python train.py --num_hidden_layers=8 --head_dim=128 --norm="layernorm" --qk_norm=false --attn_scale=0.0884 --bias="all" --tie_word_embeddings=true --init_std_o=0.00375 --init_std_up=0.015 --beta1=0.9 --schedule="wsd" --dataset="wikipedia_en"
MLP neurons of a small language model. Each row is named by its layer, matrix (down: output weights) and neuron, and shows model dimensions 64-191. Each number is 128 + 32 x the weight over its row's rms, rounded and kept within 0 to 255. Numbers have three digits each.
A block is one neuron, or neurons of one layer that tend to fire together. Before each block is what it responds to, as a language model described it from the Wikipedia text at the highest values.

Description: Subject before verb. Clause subjects, mostly pronouns such as they, he, it, who, that, and the to or modal just before a verb, e.g. "that they are", "ability to put".
L5.down178:153119119097118150158161101118124092113092148118185050114140183162144070135125105120165164102118130185083144166157086154092154087130118117140133090065162150162134155152133142101115169184135168079126146123124117125130103113130138122146134102093088200134115137092130124138149174120188153082133148100113128171145172153147114112105112126118113148151105130127114199103100076152138079136149
L5.down271:165184106120135131093115165100080083138140127129144107130123108202134122135172096183164165083149122131114142090155098164150100127137116143113148145083099153116188164123163072143138131118101144153152146103138105142116089076140145207121105123122161155079121146132123159150173163110163119122126156161113132119125131137162135097138122157127135152155085087130169113073127196130111096151142
L5.down861:151125173116152153152170173156136123097143132091116124132138138107132152088186170081152155065173088200136125083090168100168151122184091115137101124154126099071136127139105153159188101129104132053129111106108155140093124163115131157161108136174134078126138099203124114141182155158128120145140117042135088130085110167154096103198133175134098127124144110178091076087130129144076144136111
L5.down951:056049101083204148179151072127152150128132124200152083149152156139113104160121111177178135111122218143103132104160181188119068112104134135066132100089078143160156124092174110110143140138157143135161126167123119098125131090120142134082142138074145104138078134144121130145147142103112117158173040162168121151167153080167144136173061136148124132165205136110201124097133109131181145166129
L5.down1350:078129145091068125096104141112119086164110103111084152099159134147173157106127145129114182157138101128085133118186122126123100102148125154096131120132158150112082123126181118180082111151081130068106120139144104111148175047069129170109106137133131129139143155112156105144155114133145143124125179134083164138099124125138135168106164160161144153142147109133075131135144087149107107096150
L5.down1413:092146108120091116100187121108143168113129108163183141157129127135177121141143167143107101101076137157147208133126176142126122150146120100109159146111175096196087091087175101115149140117101151125071142178180106130072126139144092162135182109126155158154137183140182156097111085157137149115118197084104135160179192154114175083106158096112167126145124116115128130094119166123116143051095
L5.down1877:078134155105152107048077144099057120151136112116145045092140138164145102120027113057132136094098098150152134087113135146117179192156132101138123079094140126128042120142143158122107121106166184098122149113183119175111138077083084129086139120084118123101088145138135112108091147094153085137131121137145171130095142168113125156047153133183169139097135109115127080126128137091109155121140
L5.down1892:089126074125164151110138166149117114101155136120139054092118154131147168095107095106150109080153118148143135078098163177176155121107177132094170216180169147137089141155141112112123147166177135107162151136104132066135085096088138120117170162119128129124120164126128151129129116161082115143092136160142108139097124127119191134135203084161130108098132186116139166084112156141183117151065
L5.down1974:112154083103166155120127176110020103121111132155180083167151121176131117145097167070152152096155149109166140086094147105108161123180116120149153064117112146177125104130174139087157118073136146076116141116133097135083147129142151127118144121132141092133139133075143139154134116095183097151147123147125145101101102167077090076138177105170136155081140124119128196117112133116117149082091
L5.down2094:105110107095133107124088167154139162120114117081103098132067136106094115151171127134128116138127063147110116088107157146090105167112152103091103106069114128083140163125158119116160093097124114119123130162087108100143136128125135187145186114149114079182101150115105111152109125115169131102124140165170152099101113112087106132160144114142156196153152108113135145159100073101088099161058
L5.down2148:154169105176131166140143125093120164150099122148124129171171159136142166146118188179108194192138089074138134171094095097085086148053111154151111116106150175082157096107122124148123162082158114137111082125137123077141100163159086152157174113143115216150108153100095159083075087066196150061125149206103139137146139103174213110179100114160139169150135125133101146111087110140124145198104
L5.down2295:083122121113163093114088109138150070152118123179144154168102117170152092140162117058093147187124159141111068135212130128059140154187136124148085125136134124122131110098139067126081114154145192130140088121104159121168151113065107098110162145198115152117135123143116095154170109083163102152133108135108159137111148149170112178117149162090093097138130069135133159116120136209162155114089
L5.down2334:032120105098183129165112136115049116111127151095206152148136128124136135145124130128129128106170099122150176086129152146045097156147050076129106068111106102106101128131165116153146122187093178093123164112109090127105084151181089116121176127162110180107077075070145085126177098108073137099157120114124091115090109115131127096126136168158114131124131125076139113144160121059170085099133
L5.down2647:121119131105158090097124086183118130137126131158115146087121125091142121123113112113142135175120090115098061162161106137098145176110115163138075173082129051096099114063159140116088102112094120155156142167142118082141140143057131157109152164096162095128141110194114126132136070140115129113158171099081156095126091107098117116145108147122143154151138105080130127132090089153118122106112
L5.down2787:083134129102188148134153056105122135069155128109100169112122133122144130111103150135096140160128110164147089147119149118163140126125153140123134131123133141099201117087143123129122083115151158108101127135163071158140151117160172157091137110073064125168115135114125095208112095141134145151107150124138141181102155118122188093056072112139114123130104113074145176123122105143104102155117
L5.down3030:116158175127109108119139030107131107087146086081174165168165093110152143134139123173130141172137144148080072131100123117099173089124079164123107148071133155134123096108114111134085157138138157119179174106113072151133072179185092152170136147150095140190109138124118096055135143128224120090173182116083179113145115106176120155202133139130104115117108161124092154149126092132120152132213

Description: Possessive determiners and suffixes. Possessive markers ('s, ') and possessive pronouns (his, their, its) that introduce a possessed noun, e.g. their second album, Hellion's self-titled, his own.
L5.down13:116136164104116133161069106094183139146102171082108155117213153122139136139098154117117132188121069061139121110196167097092141176117117115084140125144124095134183115138101180120121129176113166157176161135107070188082159106198109148132086133070155115111118119119124122135098159056208137067126127141167129104205098121158116140172100173132164162158102097101145113112140138135117121172163
L5.down276:097093109148136124104103154133125088147161193148098112120060132133074124169090118099073108142148159163108089134206105128088117104149140175107099089087116143098154088153127138116095142100167168084131155117172147079169146133127088146098104163106148105133176125096102119141181043149143151129149085139103120123073107073137164134113113107095148150140063091129186157106154112169132092177160
L5.down336:137141142176108096102122112109060115143115128100143118095168176104141164106130084122103137130131081141183107145148179172085176142070114123117119128137177162056104150138145091142150078122142141119195143104202111116116086144105118121165125122137134106109109114098160074169177090129171139083119128135103099146135084153129116141186194130137157110191128121156134138118151162118107165092121
L5.down787:180140156145080107162134163101154117100113107144085061076134135095075194134078131134162133128074131149125184104105152121138120109148150126113104072111144080157087122172148170143142123111086039203087155163166122154158117163145161160112135095167158158089069132173099067115140165116104121120115146144138131116152139136124097098063117114090128097100163151097133170065110124060112101116091
L5.down1170:159152172143130124128133186097084074195179175164125143129082121168146136199075038137124153109143134145148132123174128094099124099105170156108145103125091093084151153167124156111127115153170096167074132153143144110178173065129145166192133167132105150062156105162146159138083121125068094150135105113153147078105108130108107159117149099179162165170133078165093128129153140137145056128195
L5.down1352:130113147136108173154125133124130114166179124087125144151091115144184150158151111095118140174095130117085151141096105135170119123173120142140124063151130160081149112140119097219102151098131198105145129091108134159134179134131091121196068145099095143157091113115117150169116142106088129134115119118117127156167113175124107127119144083111179128118099116046174076124176125138107115157110
L5.down1354:098127141172103107110063090100120117101179163129146151133078152131140132111123101069067163127099116178125158120126079089084068149116176167131058100101151104088178109140150133142122114121112131074141169128136145153089135121112118135160104153139170160081100164131108126099150063081159155088100108157124154185107153183125097105131173071063150153135097112114116137101077156109092116103103
L5.down1387:065164154091126150094114112050164158106108102068149092133171119115115125116123149121089180100143154164132124118144119143080123159123102137159125112116117164209142160122122154146094144097116178141141162093140136181139164064112089101106166086181134093107138128093104129122124104103177092108114139129109061100138107126138100190142136106178097142202180136148179151129164124153087128093182
L5.down1396:131143153135108158161157120100200110134095128070119098153138114172107120120091135109112127149116095126105144101144112112197126042155131126136143124174118115148135149137114072077094150138174162090111137146093185131101134078182157050095142111092171082099140174116144139084119184156131147091153189115124175184142123148125126157103166125137098122104175163132103169143176109164127087067087
L5.down1411:144080149078112171176068145079195145132147120107108180145180137150087113114149101104149158154137107135126096205123209080149106133076113157147132148150064106144134134120121183139190174108111107209155136080121103121154169083143115104163117167175095091102136080083150165077042156167167116131137104163157182088141092132053172181103132136113091150123138106090079172167142116107143154073186
L5.down1511:158145144099085153130124100131109136164127114120178103170146107144099110187106132147089090117087104125191099071113168099151126133111102121148158106143093164155086137142094169100149136117165085140103146088148125158117168168155208130156122084144124118188142198149143084107117087108067123081103124176149119131129130147163157095164138095152149145080133083118152092099088145135075086129160
L5.down1993:156123113106159131122084150098088114142083146083055149103126102091080126114119138120148159163173133095095167168145168107127128190133103147105151081115079145132158111112069148161135135156116074138125137114069146071128118092185173124137158154170158124144144142125119110207106171110135111116115112120130137131176118093117121150127100151156115141169105116108146136147153057154127107129105
L5.down2428:115106147074150147155123162109085199139175152157116104131195115148101123122151116150054137078123129196119168142140139128123170168124149140192109147117137139186152095153110131168118170096126172130097159156148089097113162087131139080056136124167180131168124164121098155098188167116167167115160069208125110123054102097111157182116134113150133176172132108098125135130141131166092137136131
L5.down2516:092165169166163113107149102141141134138094097134118092064161144074116139099112139122098074143110163106114113070146103149095138176143169068125087103126123137132113119056135167156099114096131109127108174099136170170084126139146128150110088090110062138187135149164127078093133121123184085110152099151096154131145158177151057111122157162102113135132147131099179109099141148129092160094125
L5.down2769:134143132158132100125141121187111141154202140147119073164096146179151126142177151165122111126135120140156124129141153130086126140139153115088194114155108151146123209150134170174114062129105102061104079128124166124116094161159042157146111116148143143169139159139137130112078077074179097143152149133188170124145131129095112145144181178121117181161163108155106172129112130172095111113092
L5.down2934:102094123131153135131061135099090113111134170105105104169164094132071083112145113084076146144108073097097076083182134134115150139146127146197113094096102105179133122147162125154120102110186192117132165078122129171129171143080117125135104168085160077147180163131123162082148104136110117103102081147130081129102139101120160148136156096148130161126098127115134113106117136158114128137168

Description: Coordinating and between adjectives. The word and (sometimes or) joining two adjectives before a noun, as in large and powerful, short and medium term, planned and calculated.
L5.down42:189118076098133086100126124110148084072148139143097103175101110121073120150056141143142143138136131155186112070117168083161114136125151159119106170112142074095110128111108152142150147049156102167154125090033123132085097122082104131137160120154168111107142152089116133189140173138094102141100131093131124101159155133206152105179134137112094072114109120112168081130141197163098171127161
L5.down279:102117160146137157092090054106124173073137132162107141098114135117155150129095126120109094157157178157104117128166168078154108161133082167127125180095146121109132155140115129142170163190135099165161133151083165105202185086085133143121144138139191112147114199134170119054130146103155089105139092172101122094072120084104108137137129112098163133106149143104148184101149138143110104106146
L5.down350:089095151105182108129135113218118134102111203197120116135103088113125092148103115157069096125097149125131071146121171107125117161081119152141117093176167161103120099139110177107086124124115081182151130160131102084195182134106189159139145160180108123171108129126108039160110118147107082094142121108139194161078134085132119128154086110159072138080114113049136167134112147127139136119141
L5.down622:115094146134135137090114101095123152150126151133151131087152089140148186141149130077108135111197169181120080125108107134060118153120127118154090130125146133128118153161127174122133127140099163096117078110148135139120168084147093193107102154136136124084140162180145133121129140125156165127107133157111111142101060109129110153178175117094148171113168121084101175113105143107104138120172
L5.down1000:060143128125130153104112180119160123145126154105127179164131161092123131125179080137059110177144117119082143161146116099152097134121096233107119189150155157069123147133135102114113142173209151102090092048111159043117063171128087124102157173146127147121122171096107122118134171149139129142101137118092155124155145118111135067166180088181100108136139128130143104151120133116120097150159
L5.down1366:132069116164152143150086136144165103176079159097114126117168122142155129160156205142085126112123194063125136115142148123139122138127072142029162085094190163048154146085128125084135147154100084105157107137077056124150127120126117170169167102149131134156125182135155178146117127090086151125150116156146110114083143160113098094135158071147092116113115127177155118193197112101127114107156
L5.down1393:114169155129135118116145158112095134111156094141134169097114114138116191115112124117136138148155181108127105165063149170099104111117119160200129159122125156123125112128152191123162159143169121190103121097116135139134179169131105098147095100175096102119112134110124153115063090122111122141103130179126120128167131242154094099144110061124115121088170134074098098117093130107165116082170
L5.down1844:141133084112160190126151126071102184140148189109113127152132056112159104137153161129102106121146147143098184113120089108095096084131100148143081075127116082139130197143070091135152109124137131104114151124136151080146094108111142064140102138200116168103089110154123119107133122128137089066108163142141130119117181127134148125117144113152129122048113139114109140122093106118109141115153
L5.down2154:158138119151121102082094147134118137151182163120080080107107174143126122095146137139118200123119133158192099155139060187056149102143106188154160185133066171102126072149139137106078092163142134084100187069134129110105129115095139108160119177060122110087141166162126113149152116127148119129178137083106196146032092089091106169122137134130161093166096129139151092109154118163167142114114
L5.down2273:098160148129057102151058137097124160125158144091150056070137128109154156204095119143119118135122154062141149140106162189120132168206137123083137147172163145178104120138147139108185145152157162081133106154081130145084158149095086114112155112133104156138135162045123093159061162156103158084141099110118143188126139092054132187123141146133154094081145119086108115119050171126117128145159
L5.down2315:129149163152145083141142091092202111131120063163130164158084096126161157130115128136103112098104149152124100173143153130190183179050090118105083123178186066119161161111099172123132157101145121166142119179214109163132112135172101171146106127154123155130045171126119080115147075161159164097122157155143160162104134080043131147215131108128151125123089168204120183122089148084133143149098
L5.down2414:158147153120178086133090079136038138090169174140150106091159159096102181107164145125051149146113103132139087102174131117104148109078135121124065142108123122159131095130100119149112137156159169072078236075120147204109184179117080074129116088131123091127098118146081165120146134099134171108150122110177104139068085104158140096099149109101179147113154114071143121136148139181100136107119
L5.down2462:122060154179130142087150117183126134147124172152141093120143109091126091102095116177117166136107144130181108098174157111145145115134086099079172130146059086055168176183182113160082093134098142162209173142174137112188149077120172109072125106101114037144135103110144103169163147153188072110153139083106149139109111084113141180157161154127187135163084102107145148149172120176120155120085
L5.down2600:167146153122124141121123175139067135140134122162115171110172120072140055151179111104085134136100148089143170179193098120102130114033108127092125131107060170156120131176127141206139141120102237114169124120126141127140119168112112091131105098084103109125070129151096099156156198097145150156091143136131127188151161124140138163084206143127130137105116177156138111168134112179115175167073
L5.down2643:153149120089149165083083081161192122112160179192133225172055174100186120149105164140150105140114197081110111158159139144116060114120112113089148147186095166180085128112109127144110126136135146155138081148122130105100140114147134171129142205167116098139118158121151148121187129076143118142119096127117137116094199155170165113109164171180150140137110097096168181120224134149146151116128
L5.down2895:105171134136195126180108136099159209020124099159140118125142093128109117103155145143113182168150161128192109153158135100170161083108134094167189135101143162098122156148150084105098142133098154112147149109112110110081121152128142133105134172126137118079166178122157097090148138196123161131140113152055163135142132135121115133136121150187156183121164121114098086103152171148171089102108

Description: Plural clause subjects. Plural subject words right before their verb, often at sentence start, e.g. They, residents, bones, issues; occasionally which or to before a verb.
L4.down1115:109125088168117109181134120128118117045125110111125127130122125115101169105131155105110104115128156143091109172128124142093186122143119145134135112111149146199141136109113153118172154150176122100072109146112123185213095176178167161139081148164115141137118117114186106096176138122163106070089106042099108182150164106109205156124096090169144121091122176174101182143196155192107049125140
L4.down1720:159059122104150099102087112140144132122097127124167111146153137147158132115156089127181155113103137130097147153143129175152129111091169090161152099074114186088141190152134122149149163149129166122172071115136087187124100136119158177169107100149093133152143103122075109120163142107163140130180138117189118144118136135167233181132094142088132178151116138131166120110127118128150112217167
L4.down2085:141078158147154209139112093175101147100158191103146091127126126167109156160117132116148144211101100160121167083105120120131151144147108123146119095103140119171129130122144145145137118152104192093094126144129114169158110121116105162125106153157152066141154135131115108081135085095110061118134118103145173107138117118153164179099113130195188157132094087200147108169098120109151056144161
L4.down2379:131117109104139142137172155139152174132117085155137146156169110084181185121105165118144106105082144153169118154156191137149123120127108103142137098108062089130130086138085149188128123137178116165112057151155135099169113099144119127153166088126084149102106092133092077124132144175118169167207115095155129138108140099155176133111072101110079138137120113116146153125094142125098154198149

Description: Coordinated modifier conjunction. Mostly "and"/"or" joining two adjectives or ordinals after an article, awaiting a noun, e.g. "first and second", "free and open-source", "short and medium term".
L4.down1165:133130130107144203157127105070103168117125196144098059147191139093127139126191147105149161154156168149096159070173098138069152168111081125135156101090128108127177101181132096134071129147180145088135186175084172142169169137111077111093115149096137095114108203121142096111114124126117120071105167104104214082149102102049080160178165148156106091139132108094129075100181130180139071071150
L4.down1605:097150144150127119163175101129188113159068179076149128088183139164108164158143089127114168115117142133111116084203143127099109108181134135151146137095155119105114140174169110134126105086106178157085144142167073122115194149142113145114115122106155132138148171146099145133074133101119117093149142067177168090131156155119148143100151168114130151136117142104075171140148113041115078085145
L4.down2219:163116160136182125108114102049114122100114111095143111163150083043099116105109140143114092113100147121187095173115150141116121102159154165155094155087019139133129178126132124103120176119125105155199141167100141141186141145104129085140127108144154073167126115179124141170157109145155153136108130128101154131124150116130134106115184147158108115117120151095188147122135124194152126109125
L4.down2447:148138145123162150115120129133182102119195175094148132149122091199178088065202132125106084129143111112141147168155184084152152160120130141095119098124125135092153142192104140157120129090173083093191058150127156118144141166179097124157106144086126125108144199116143118087096181137131128159145109172188150127115182147091101099157089069133187155139134113123102106135114110138141129165106

Description: List separators and paragraph ends. Commas (and some "and"s) closing an item in a mid-sentence list, like documentaries, / installation, / verbs,; also line breaks after a paragraph's final sentence.
L5.down197:093114172139094156165114173111072132102131096145096142072152164159156188143151154127125111181100150116091107130167121158152157136102147095105121099136184092114163134152125167139149115115101183080204138073143170118132112158144113133188052041142126112140123186159123114167134124135112154130143121120132114147112117112113114128130064134142167134136097152117098153120132124111124132160119
L5.down248:086149130098181119083117158172159099121140145226140120101178172225144150162146133107153124160167114122140142114128141135104133141122104094144132129150079131110163170145150156128118110163117160149185134129104169068080152175156110124163099111131127150109157075161135199134132129144101144100187079112159186204096115153141120081139184117132091140157134086138137112225122134181168166078144
L5.down385:150152117133108181141127111088134157129140165154142186095136088102193175104087167118181140078136168126147124088077223160086134155163120099191134152118125118128105127101100146097162088118177105099084154161150205213152156090083116184089106157113154074109159094152108117159109106097115053135147089107105107144084140097121106174087136166109114091142122165139149144070135113135153061106132
L5.down586:123166151140128144110172149140141154117155142156120069134198144144132114158068115152176176124075112117179101142136130142048174097050101147094181145162118174131140119126137066124142160095098132156140143148211153206146126105151132116104151095108141116105154107162092150143112074096130119149156108122116149109112075118162167173125086097115172124127138102119139141131134094165131116187129
L5.down754:147160180085164138193104148166144151162122122094167117153175062117049093167098139140092147077064176133085071098162140142136159118114145127194130159158109153098162134209103119178094118040109137154156141212151086112111036145112124099150158108122125129148118151136074160141159125193100164161139158125147108145103102094200182168137158137171155110092112086135092107108159165072149205075074
L5.down1062:080132109088122128067108139176105138119123138148122152168132149102152104184082117117158159118104093169165142117135100156119102160143068070106137153152160096127165128169096144208151129131160108128128102157167088121142110152145126136135092157109097102181135091081137116144120153071130147100122117084168133133129142111124139119139107134131093170208108135145149121112143106097110096180144
L5.down1190:128127161092124098102099091133077102124178151168142093151161141124112117120157033115138166183163071143115116074136156164115076102126126085143160102104112169179162131157132131094090117133135122047071123157109173167088144188143100138122114100142124105147148144130080173098109153138137149121140130110111110157084130103065066160174125155118126119179158105169086108167101111119100182129184
L5.down1382:093126122129109123155110090088152143135123170136147075158106140126127106134116174072170122159115104140074124107149137150129150147126096125188120158117153077122101107130153098122168140119144169092072153131115181176164129120132113100115127150124136107122166152110132102095160083175155094149126105106154082133084125135142200133109120131119138167129149117145103132122120116081122151177106
L5.down1465:048130108098050164191120094193092072155153172139099067095147187124167136173169162168130173160163107132107146144079100198109129146120152096128141107104173162164111159109123142081121170149115151086083119125113147170084120106131162119134087118099066160215154117149173132105116118150135177150128111113082178127135120144109072166184145129160158113130160113173086121169091144139074119071169
L5.down1579:143080121142122090129106210079088153115084128152151128125121116078124146166139165091133106116115144117151161132155088156101112139102133117111123182143134178099102101163099147203074105137004126116127094145135126153087139194104128182065158159130163146149140090130094109141122136044143153194131114127125093095150151150137091093114139126124133149143130097134135138086135177102148168141160
L5.down1746:137129103156125141116037142139151111107091095128092108145126140137169128173113166136169106182143149140141121155144103149138117084118091160100190176084167181147154129129099141110113143127155122087125100135124126102161137128151155158159142120091146139184089169119124114111051140108151086149103189135165127151131100153183142118068163120163112127112167130128126061076141175129120196068131
L5.down2158:131138132133115177093142079171107148123093113128130159188142179133120156099088068154116095130154159162145119166131171141065091098119124135145144085105108119116110065089149125160126140127121133155128134102150150152120141164109140132108106084172054073113142108101169116097165156136154119138155152115093110126157111125159137152130128149171092095137113159090169126142107094138103076125140
L5.down2353:134092109200085138150116064163143175156117108098138148136111119103157122181181182061163105155171170140111102117150067127086175102145151149166107127148155101161111135098100154087120114108109186120138155113126143118140127132080124179147163141144151152083189122172099135121133096052130111157129059145131128086081152131098074117106156071100138134132155071134119186149159069210149058171158
L5.down2376:146115167134122034100150093075086169115108042224145138077108171117140149115128200111126169167091121164092071103103136161128172120180133072121110101174199166122133073118140087072105141165081178131118140145166110123109109124084094076088149148156122113087115115130167151117156096131158124145116078104111122117121065113145106132160085155119098158132110100115126194111129126170130119205147
L5.down2446:114115114079113142119147135169039167054148125141111080120160161203097073129147103094173133111152108148049164056133104133190140153180115097185159101082085082176192102159102113096158164105082109072158097109128122140175198126136068082131095115104167118108167149148146112095109104128127145152188118103118120142136170124107120121175112073143119172138165152135109170129185153120153181140136
L5.down2579:130177161186142112172172106175201145114138121162114088171131206152140108090095108136171142187118129176126176146121151098190176146104123135123151094153118130142103094093136122173126164145155129135155133111138098198097150165175136135192125113171133128158142142155104137112155124095163128137145127131142126143077140118123079197107136117207146148108161113147102169129153191112131132153129

Description: Item-closing punctuation. Commas, semicolons or closing parentheses right after the last piece of a multi-token name or noun in lists and appositives, such as Pin-on, lawy-er, business-es.
L2.down289:125121083109162102117092137169151108147079156135103120086175167063082131118110128173092105148157164116132161158176070140080064149139130093134131085138119139090140121145109097081085151121106117203113169121122144115137135204126136086121151126132094138192092120077126160157144096146111154140082148078055149108194148152107113100115092148209117182165167141117169090122085109127192134119133

Description: Possessive determiners. Fires on possessive markers and determiners just before a noun, chiefly the 's after a name (Mars's, brand's), plus his, its, their, this.
L4.down431:117127111142173152096109079054085127122103151173119133120134122127136131161150165084123094121122102096097129142186107127122121156140172080096140115083132120110148120123144147096124088117106101135076147159128145157073126222151066144108121120111137095134158103144157145115134077099157105123103148137136177106205136138099140135116101115114124143163139100107154137133143143072126174133144
L4.down668:120090151123148174112160153088140133089145139131137168149168146106111092187113127118045155116122138117112096171225147141150133141190108181134124045159080111163145128113113128196130147124172206171150095149123141101124144193113135167125117182113126140162120104181126116089112105160063180126134101092112100117141143092168129121129100126183185132121100165090144151113129103185132086135129
L4.down1706:167132107146123143137123091111100150072114189147144133138095065127047116097174108090087129121097087123067133159135108155122111129148125130185155094091106150152207102184161084093122164125097092039079145140141139109101151115161090137166108064146124072141121107096069135085158103102153111111133095163216117158158146108153151132163117123118160154163131114110194148113128132155149159109149
L4.down1796:113148128144127149148126111109101117122148182150134090200110130103070141139150106099092120142086142103158081128165122147143144135086065122159163128160138135099137120088107102117186123124135125129118147129186138118102132183159104137152105136116126083147159164127134098134129108119161115067127102144162105203101145091131172166133141094146141139100158114118118124131140138148123118132162

Description: Plural clause subjects. Plural subject words just before their verb, mainly they/They, we, or plural nouns like units, seasons, steps, books.
L2.down1951:168124147144076175115152091147151126147119136136139140128175127157107035089167113127048134101100135083138077100081057144147091173153132131189098106088131170100116147178106089105085142107155146082124157112144179156069141146110149151185144134103133098202157132149044106147144095108132181140157098061148163146133115174084059104120066185167173081127015131117146154185132107179083163109122

Description: Paragraph-end line breaks. Fires on the line break right after a paragraph's closing period, or on closing == heading marks and table-row pipes, before a new paragraph or section.
L4.down2136:109129117066101107126155142129074138187140174136098112111105119164128103077099120118118143122177045120088166115167184144201162152175129092153140160090121152156153175170159135123154129081106083064152100157099136132096124101116123122087094072153135185136127144146150188116126133116113189115082176112154089127200198174139102150180131134185108132143152169114088098150158160102101133085181
L4.down2639:107124155141099149159132093131182154133142173140144123131102147116077091114129108124150140183111089103132162054131203165145084102202153096102180098105166112128166116131157113100147154133106152105110125168109161142149114137120117119132102079133145162157156122081105122060144166130112157135134129129131093132117127107113128194178077175110171110125160152104100192144077103177145133116137
L4.down2663:074122138138122108081152104114175151151146170131107098115109156095097132181154182090147163142148115162132138107143119138127130077200147101108141125116145094179121118120127129113135163118141113079108139186160142158144121132126118111109177134127192150119169167109098102095134104082127186134121111124137111103136141084146060162164121109094163149157148120139101133123058071181164107129119
L4.down2779:119135158101115139129141136154097187145164153114133109182151131089126081191118136099049109113138107153069183179138099206148131125149123126128121081113150098187128095160097132102113134106187149069136144114124151119137192122175124120113097119147147081120101111158142107109076139152137146112164137115065104139065120100094093123163158138139161141163137104139119087163157150165126100115174

Description: Adjective-forming suffixes. Word-final adjective suffixes completing a stem, as in tactical, volcanic, thematic, longitudinal, discriminatory; also whole adjectives like political, German, global.
L2.down1458:114124125125113152124148051096094116123153162155099128186081213133106154172084120177087129078116126185148101125127127088121080125170150108186117151142149086090148125133146169169146085117150131075112101114127137124160149118107151151127119171145140109101159147166153105132147120146084120095154106167131096102128162099092128149152133088107134056106134097156146130094141140119170182175175

Description: Middle of fixed phrases. Connecting tokens inside set multiword expressions, such as than in more than, × in 4×400 relay, and of/or in Secretary of State or two or more; also mid-word pieces of names.
L2.down2616:089121186139138133126128146133138075145095084105159121105152100137161133177122106221101114100154116136081160145113114099091094133128159175140101042065074147133130104136127080106161119111233096103150115129126139162125212130137148143108104116141127220181090115095115156146168118130115161131173096086164074136130117148159114100155115155189174090133103129142115126144149129119117101204197